Part of a small language model's weights: MLP 768 GELU.
MLP neurons of a small language model. Each row is named by its layer, matrix (up: input weights; down: output weights) and neuron, and shows model dimensions 80-175. Each number is 200 + 40 x the weight over its row's rms, rounded and kept within 0 to 999.
After each neuron's rows, "fires after" lists the tokens most often just before its 100 highest values on Wikipedia text that the model never trained on.

L5.up238,259,162,213,152,218,142,195,77,158,267,280,213,204,146,238,167,187,148,246,192,175,228,205,213,150,178,230,178,246,147,219,159,218,249,187,167,226,202,277,128,237,234,180,223,249,180,206,82,211,206,237,206,236,218,253,211,222,231,179,203,200,164,184,204,175,153,187,99,255,179,181,214,201,218,171,215,170,147,190,143,146,187,183,213,245,206,281,173,216,159,183,216,205,164,148,207
L5.down238,211,187,203,267,173,204,268,270,157,253,184,204,239,226,180,226,142,172,227,227,173,223,255,190,211,249,227,218,211,229,156,174,279,165,148,203,146,240,184,240,282,191,300,213,239,158,265,208,266,126,167,161,256,169,161,253,232,145,184,193,218,170,196,156,94,274,189,165,198,171,223,126,119,198,208,181,195,181,161,274,215,203,182,115,173,140,210,211,230,204,200,228,136,213,201,193
fires after: "i", "n", "r", "or", "v"

L4.up648,270,277,238,135,259,205,197,129,169,174,181,177,146,207,215,101,151,176,166,232,258,230,200,230,183,145,212,212,227,223,227,199,221,252,248,194,234,211,115,200,265,228,209,206,227,187,195,197,263,223,172,219,188,272,202,257,215,248,241,266,215,205,132,189,234,229,63,170,171,158,197,209,208,147,195,188,218,170,128,135,136,221,229,220,283,187,219,176,203,169,264,155,210,134,114,247
L4.down648,273,131,212,110,258,208,204,122,132,214,246,187,182,248,213,215,268,201,205,187,218,211,237,216,229,181,233,181,196,203,140,172,274,163,213,202,182,219,197,224,229,157,194,221,196,153,249,188,179,218,205,203,182,173,247,144,222,205,231,248,202,175,162,153,124,239,221,150,182,208,202,220,164,169,166,211,123,179,247,294,109,246,222,161,177,183,202,184,223,265,213,218,247,182,81,219
fires after: " h", "r", "i", "or", "o", " H"

L5.up758,227,242,131,274,238,82,188,192,246,191,157,234,249,244,193,199,188,172,174,197,245,182,242,160,260,175,163,249,257,223,152,207,247,201,209,161,247,176,192,82,167,169,199,201,83,159,92,180,191,169,254,166,199,147,201,181,204,215,109,175,182,170,244,239,222,165,166,173,235,160,138,206,215,189,160,228,240,259,189,135,216,200,146,258,227,188,202,197,245,223,200,199,185,205,168,221
L5.down758,168,176,247,215,193,255,207,225,136,243,196,176,146,155,182,149,210,110,232,190,157,201,185,237,196,268,254,177,187,239,176,232,154,295,198,209,237,261,194,204,206,150,188,189,242,221,148,182,234,126,172,285,222,201,167,192,285,208,197,159,156,209,182,210,136,200,265,288,175,204,293,230,159,199,215,160,106,210,194,264,158,211,190,200,153,150,213,212,151,205,206,164,150,213,282,225
fires after: "p", " m", "in", "e", "ol", "er"

L4.up522,194,201,190,272,240,239,172,234,257,271,177,183,170,205,194,284,192,174,220,238,199,249,247,195,247,200,200,260,120,227,201,193,226,135,220,207,206,202,168,237,183,273,138,204,175,181,227,206,151,230,166,242,189,231,189,264,165,246,201,248,279,206,269,206,282,247,126,201,240,167,226,253,275,183,223,171,189,244,268,190,199,204,200,165,225,240,193,151,200,173,202,222,224,257,209,232
L4.down522,148,174,138,143,192,221,205,202,189,210,171,133,200,218,166,212,234,109,176,262,204,228,218,188,222,143,163,131,236,205,242,289,205,191,231,95,185,208,102,214,230,171,169,239,147,120,222,214,231,160,137,193,203,139,161,126,208,161,234,173,238,205,150,132,196,249,219,163,199,239,161,219,207,156,129,131,223,212,252,188,219,253,163,185,152,189,220,178,229,229,201,214,181,278,211,203
fires after: " T", "o", "on", "t", "at", " St"

L3.up337,189,189,201,210,231,227,186,216,240,218,204,145,195,157,159,218,249,150,154,209,129,202,161,200,215,277,214,192,252,189,237,186,284,217,187,151,168,253,210,248,202,191,175,140,202,197,210,211,173,229,247,207,192,181,221,220,209,268,208,232,148,212,190,232,127,194,202,238,276,214,242,262,204,239,201,193,164,212,199,98,150,150,199,192,153,192,199,231,217,223,233,168,194,224,205,221
L3.down337,151,186,211,177,126,194,191,219,188,194,136,172,193,172,197,164,121,167,179,173,129,126,229,154,186,189,262,234,252,219,135,269,171,255,176,168,214,221,186,273,233,244,142,249,213,222,160,221,221,99,177,178,226,192,152,218,220,155,173,177,198,99,158,233,215,177,223,146,185,261,171,194,225,225,154,230,197,268,209,249,258,202,234,206,206,199,175,137,220,254,256,158,170,157,193,220
fires after: " R", " f", " r", "v", "t", " F"

L8.up431,290,217,253,138,245,179,157,198,226,222,165,154,170,246,151,217,174,163,108,134,255,218,212,169,219,181,266,265,164,229,138,208,223,129,147,241,223,209,232,153,190,162,187,246,153,153,205,193,253,225,208,224,219,207,177,238,218,217,223,282,217,211,270,169,174,196,215,266,206,246,197,221,113,271,163,233,164,157,185,165,153,181,270,103,197,152,194,210,189,115,229,242,208,204,241,198
L8.down431,268,198,108,189,208,284,215,195,157,105,215,244,148,205,175,198,211,251,213,140,164,157,200,240,191,202,224,164,143,265,205,250,225,180,159,227,154,136,235,240,141,125,239,234,227,197,200,258,214,235,188,179,261,130,200,212,223,160,191,211,182,146,172,233,191,310,251,184,180,232,203,187,200,225,178,97,261,123,210,199,244,210,220,205,168,168,204,221,224,248,232,182,164,202,151,220
fires after: "on", " con", " P", " p", "P", " R"

L4.up460,199,134,206,154,281,158,194,175,217,187,176,195,201,278,206,182,235,156,144,200,245,155,191,231,263,158,193,131,228,215,245,241,207,183,155,287,226,278,247,180,152,211,138,183,229,163,166,217,241,145,213,155,168,175,229,242,164,155,223,212,240,203,206,258,227,175,217,224,193,158,113,187,167,216,221,219,159,264,131,215,200,165,227,276,164,201,211,118,196,204,139,272,162,235,236,221
L4.down460,187,210,184,209,144,224,223,161,220,205,217,236,174,223,179,242,271,197,312,171,165,244,192,193,191,183,215,241,257,223,179,200,148,237,276,141,223,138,246,201,206,92,158,231,229,168,181,221,191,150,184,206,179,163,130,155,220,199,222,215,184,152,263,227,244,269,127,269,180,235,237,133,154,168,280,239,152,210,237,235,219,192,252,262,238,219,242,332,272,169,229,232,155,163,129,236
fires after: " b", "r", "y", " c", " B", "ou"

L5.up679,219,180,205,244,235,175,196,256,310,221,218,183,260,153,137,192,170,206,156,147,219,261,172,141,149,309,223,175,219,217,147,227,167,181,295,221,207,213,193,121,224,172,285,225,166,171,183,192,172,180,254,195,224,171,181,217,207,247,138,225,197,198,160,133,203,250,193,172,169,182,166,163,201,231,212,112,150,251,186,235,165,208,235,207,258,211,156,168,244,122,268,143,200,230,128,297
L5.down679,204,247,199,186,187,222,191,250,161,249,196,151,228,190,219,183,216,177,208,214,164,163,212,165,246,256,178,162,183,213,196,163,295,197,202,145,248,270,190,232,140,182,181,239,257,197,170,178,212,170,184,220,143,226,226,241,258,111,213,254,152,179,90,214,151,186,247,243,251,183,178,251,177,271,279,195,169,242,188,188,247,228,213,226,172,206,187,231,193,232,179,192,216,252,295,89
fires after: "ar", "p", " b", "er", " N", " L"

L4.up739,241,151,151,185,215,155,228,195,176,172,227,153,161,204,172,126,234,247,150,193,222,260,183,207,271,208,189,121,213,150,201,200,157,236,238,235,200,143,286,138,207,150,186,218,146,204,190,205,154,228,221,218,237,161,222,217,177,222,231,205,225,229,162,195,247,203,234,203,172,207,121,173,185,192,170,187,273,198,178,157,220,188,191,190,221,198,220,147,155,160,234,230,200,247,254,285
L4.down739,246,223,153,161,236,220,229,169,260,183,247,312,143,199,246,215,237,210,263,160,149,168,163,226,174,155,218,252,218,208,197,147,126,176,201,212,116,164,228,229,140,208,195,174,202,129,224,277,238,156,213,162,282,190,225,238,174,158,191,192,223,195,185,226,199,239,194,244,240,199,207,188,124,221,216,147,224,166,250,160,214,125,213,220,198,198,228,191,280,246,163,256,174,235,250,226
fires after: "r", " J", "t", " B", " H"

L11.up392,188,238,194,240,206,195,276,198,230,160,179,219,128,214,184,168,143,171,189,189,255,175,193,247,249,179,193,190,266,216,143,109,155,218,208,259,185,190,216,243,287,243,247,132,194,191,204,181,282,192,167,209,232,122,220,266,117,208,193,162,215,167,194,195,193,216,164,186,177,256,198,191,228,195,152,169,168,190,213,193,151,130,190,230,187,219,167,183,189,216,117,202,194,232,256,221
L11.down392,183,206,213,250,220,177,162,189,155,171,161,264,225,192,237,185,227,194,197,149,110,211,196,202,235,220,243,245,250,290,270,189,181,219,257,180,189,190,131,185,197,209,160,217,143,232,189,169,218,135,202,208,146,197,158,112,112,222,205,188,222,146,235,204,272,152,225,151,208,140,135,215,252,223,163,231,297,244,230,288,205,227,150,204,179,242,192,182,237,176,266,237,236,184,142,130
fires after: "e", " com", " wh", "s", "er", "is"

L4.up528,253,233,228,202,231,267,211,182,235,290,170,195,204,209,205,200,138,116,193,192,217,253,213,119,197,192,191,245,189,190,192,213,227,171,183,206,233,175,190,223,169,176,117,259,140,175,146,178,144,219,198,206,209,168,173,144,220,264,205,210,253,204,269,171,236,259,250,256,255,259,268,285,177,199,162,184,166,168,138,205,125,188,224,205,211,223,262,166,205,144,154,174,181,164,214,254
L4.down528,224,208,230,229,198,247,237,224,215,191,163,216,178,181,207,166,270,200,195,137,225,189,161,231,249,121,243,197,303,235,231,176,188,172,146,116,234,209,226,151,225,206,197,284,217,179,219,133,269,158,90,184,166,180,157,171,188,224,228,179,181,204,168,192,229,239,266,224,209,159,244,92,161,199,188,113,175,139,129,262,273,238,227,182,167,174,211,218,189,215,206,168,192,148,225,212
fires after: "at", " con", "on", "t", " ", "ut"

L3.up382,266,173,227,210,162,223,203,223,221,133,161,214,182,180,216,238,125,237,179,257,237,269,131,156,220,230,231,181,197,216,164,158,223,153,153,124,242,265,219,156,223,225,107,217,201,151,226,167,157,231,223,122,210,145,131,193,216,219,220,214,226,175,131,226,147,189,148,191,189,200,220,181,304,207,202,175,197,177,200,126,76,209,234,160,215,220,251,220,212,183,272,212,191,230,193,161
L3.down382,160,146,173,166,259,196,163,262,241,189,181,261,157,219,156,139,209,275,183,220,228,163,136,165,182,275,202,203,312,204,173,233,188,172,200,184,193,170,175,297,205,270,121,287,222,183,251,183,177,214,176,97,186,155,220,228,178,224,221,236,191,167,215,171,180,121,151,111,234,231,222,153,157,192,157,207,230,202,155,267,245,185,163,261,185,155,198,165,126,166,202,138,140,216,208,195
fires after: "re", " R", "o", " r", "ol"

L3.up106,260,206,182,243,141,134,177,147,238,252,237,150,225,197,253,203,200,193,219,161,200,271,145,183,204,183,254,183,158,246,174,218,228,171,167,119,184,226,196,227,218,221,155,135,194,84,126,161,170,197,170,149,194,118,278,284,243,218,140,227,253,179,165,260,165,204,198,241,159,191,195,245,145,273,229,218,149,189,233,136,213,159,189,226,235,189,177,196,164,197,161,251,223,196,183,213
L3.down106,176,116,139,199,159,199,218,241,204,139,165,175,244,189,164,167,126,150,155,168,168,209,172,156,271,246,168,214,235,215,193,264,247,176,208,156,146,235,301,329,203,229,192,216,184,165,195,237,196,204,270,186,172,208,184,259,197,206,239,236,131,146,193,165,264,170,158,164,216,197,135,148,153,171,209,247,120,262,190,195,200,210,202,138,235,187,200,177,205,205,146,194,181,175,132,209
fires after: " r", " f", "f", " the", "A", " |"

L5.up484,202,242,145,203,286,217,258,256,235,201,196,204,224,285,260,136,119,221,180,208,176,194,134,194,174,131,186,204,211,141,218,141,232,163,178,197,193,219,251,237,213,220,258,192,152,153,187,206,147,191,179,198,157,168,229,201,149,216,217,271,167,174,251,163,195,162,180,224,227,241,242,218,202,224,164,242,160,204,230,180,220,185,263,243,293,221,110,129,245,127,208,183,135,209,237,142
L5.down484,115,125,239,179,193,238,192,180,161,213,202,206,221,158,163,275,225,174,157,167,231,203,105,191,283,202,212,192,171,203,229,221,198,202,179,124,170,224,230,186,238,200,160,203,159,159,192,148,188,161,251,181,176,77,201,157,184,327,204,220,223,252,192,208,233,184,189,118,203,254,199,179,230,226,190,159,194,244,137,272,201,144,342,189,191,233,230,201,207,202,239,241,146,232,169,127
fires after: "t", "s", "n", "end", " O", "e"

L8.up539,244,225,190,242,221,243,107,216,240,162,204,210,126,176,208,243,211,160,152,244,246,227,109,127,191,245,212,167,202,202,163,222,147,174,191,246,217,236,107,215,143,153,246,144,162,220,224,91,167,237,221,213,190,194,197,224,203,198,150,227,186,246,182,234,158,226,236,216,167,179,171,140,181,218,266,206,165,230,182,110,157,179,202,140,209,214,196,140,125,182,204,169,177,181,210,182
L8.down539,231,180,200,210,227,234,282,204,181,159,179,207,153,227,215,175,169,210,213,209,185,178,232,210,175,134,212,184,191,202,214,163,205,187,249,230,217,123,209,281,130,199,171,238,201,229,268,197,197,238,259,247,232,202,184,131,168,208,173,262,243,192,240,294,241,157,245,204,302,199,227,251,239,195,244,254,202,118,218,179,181,162,216,227,162,212,225,214,229,150,201,171,282,201,203,240
fires after: "d", "ad", "ap"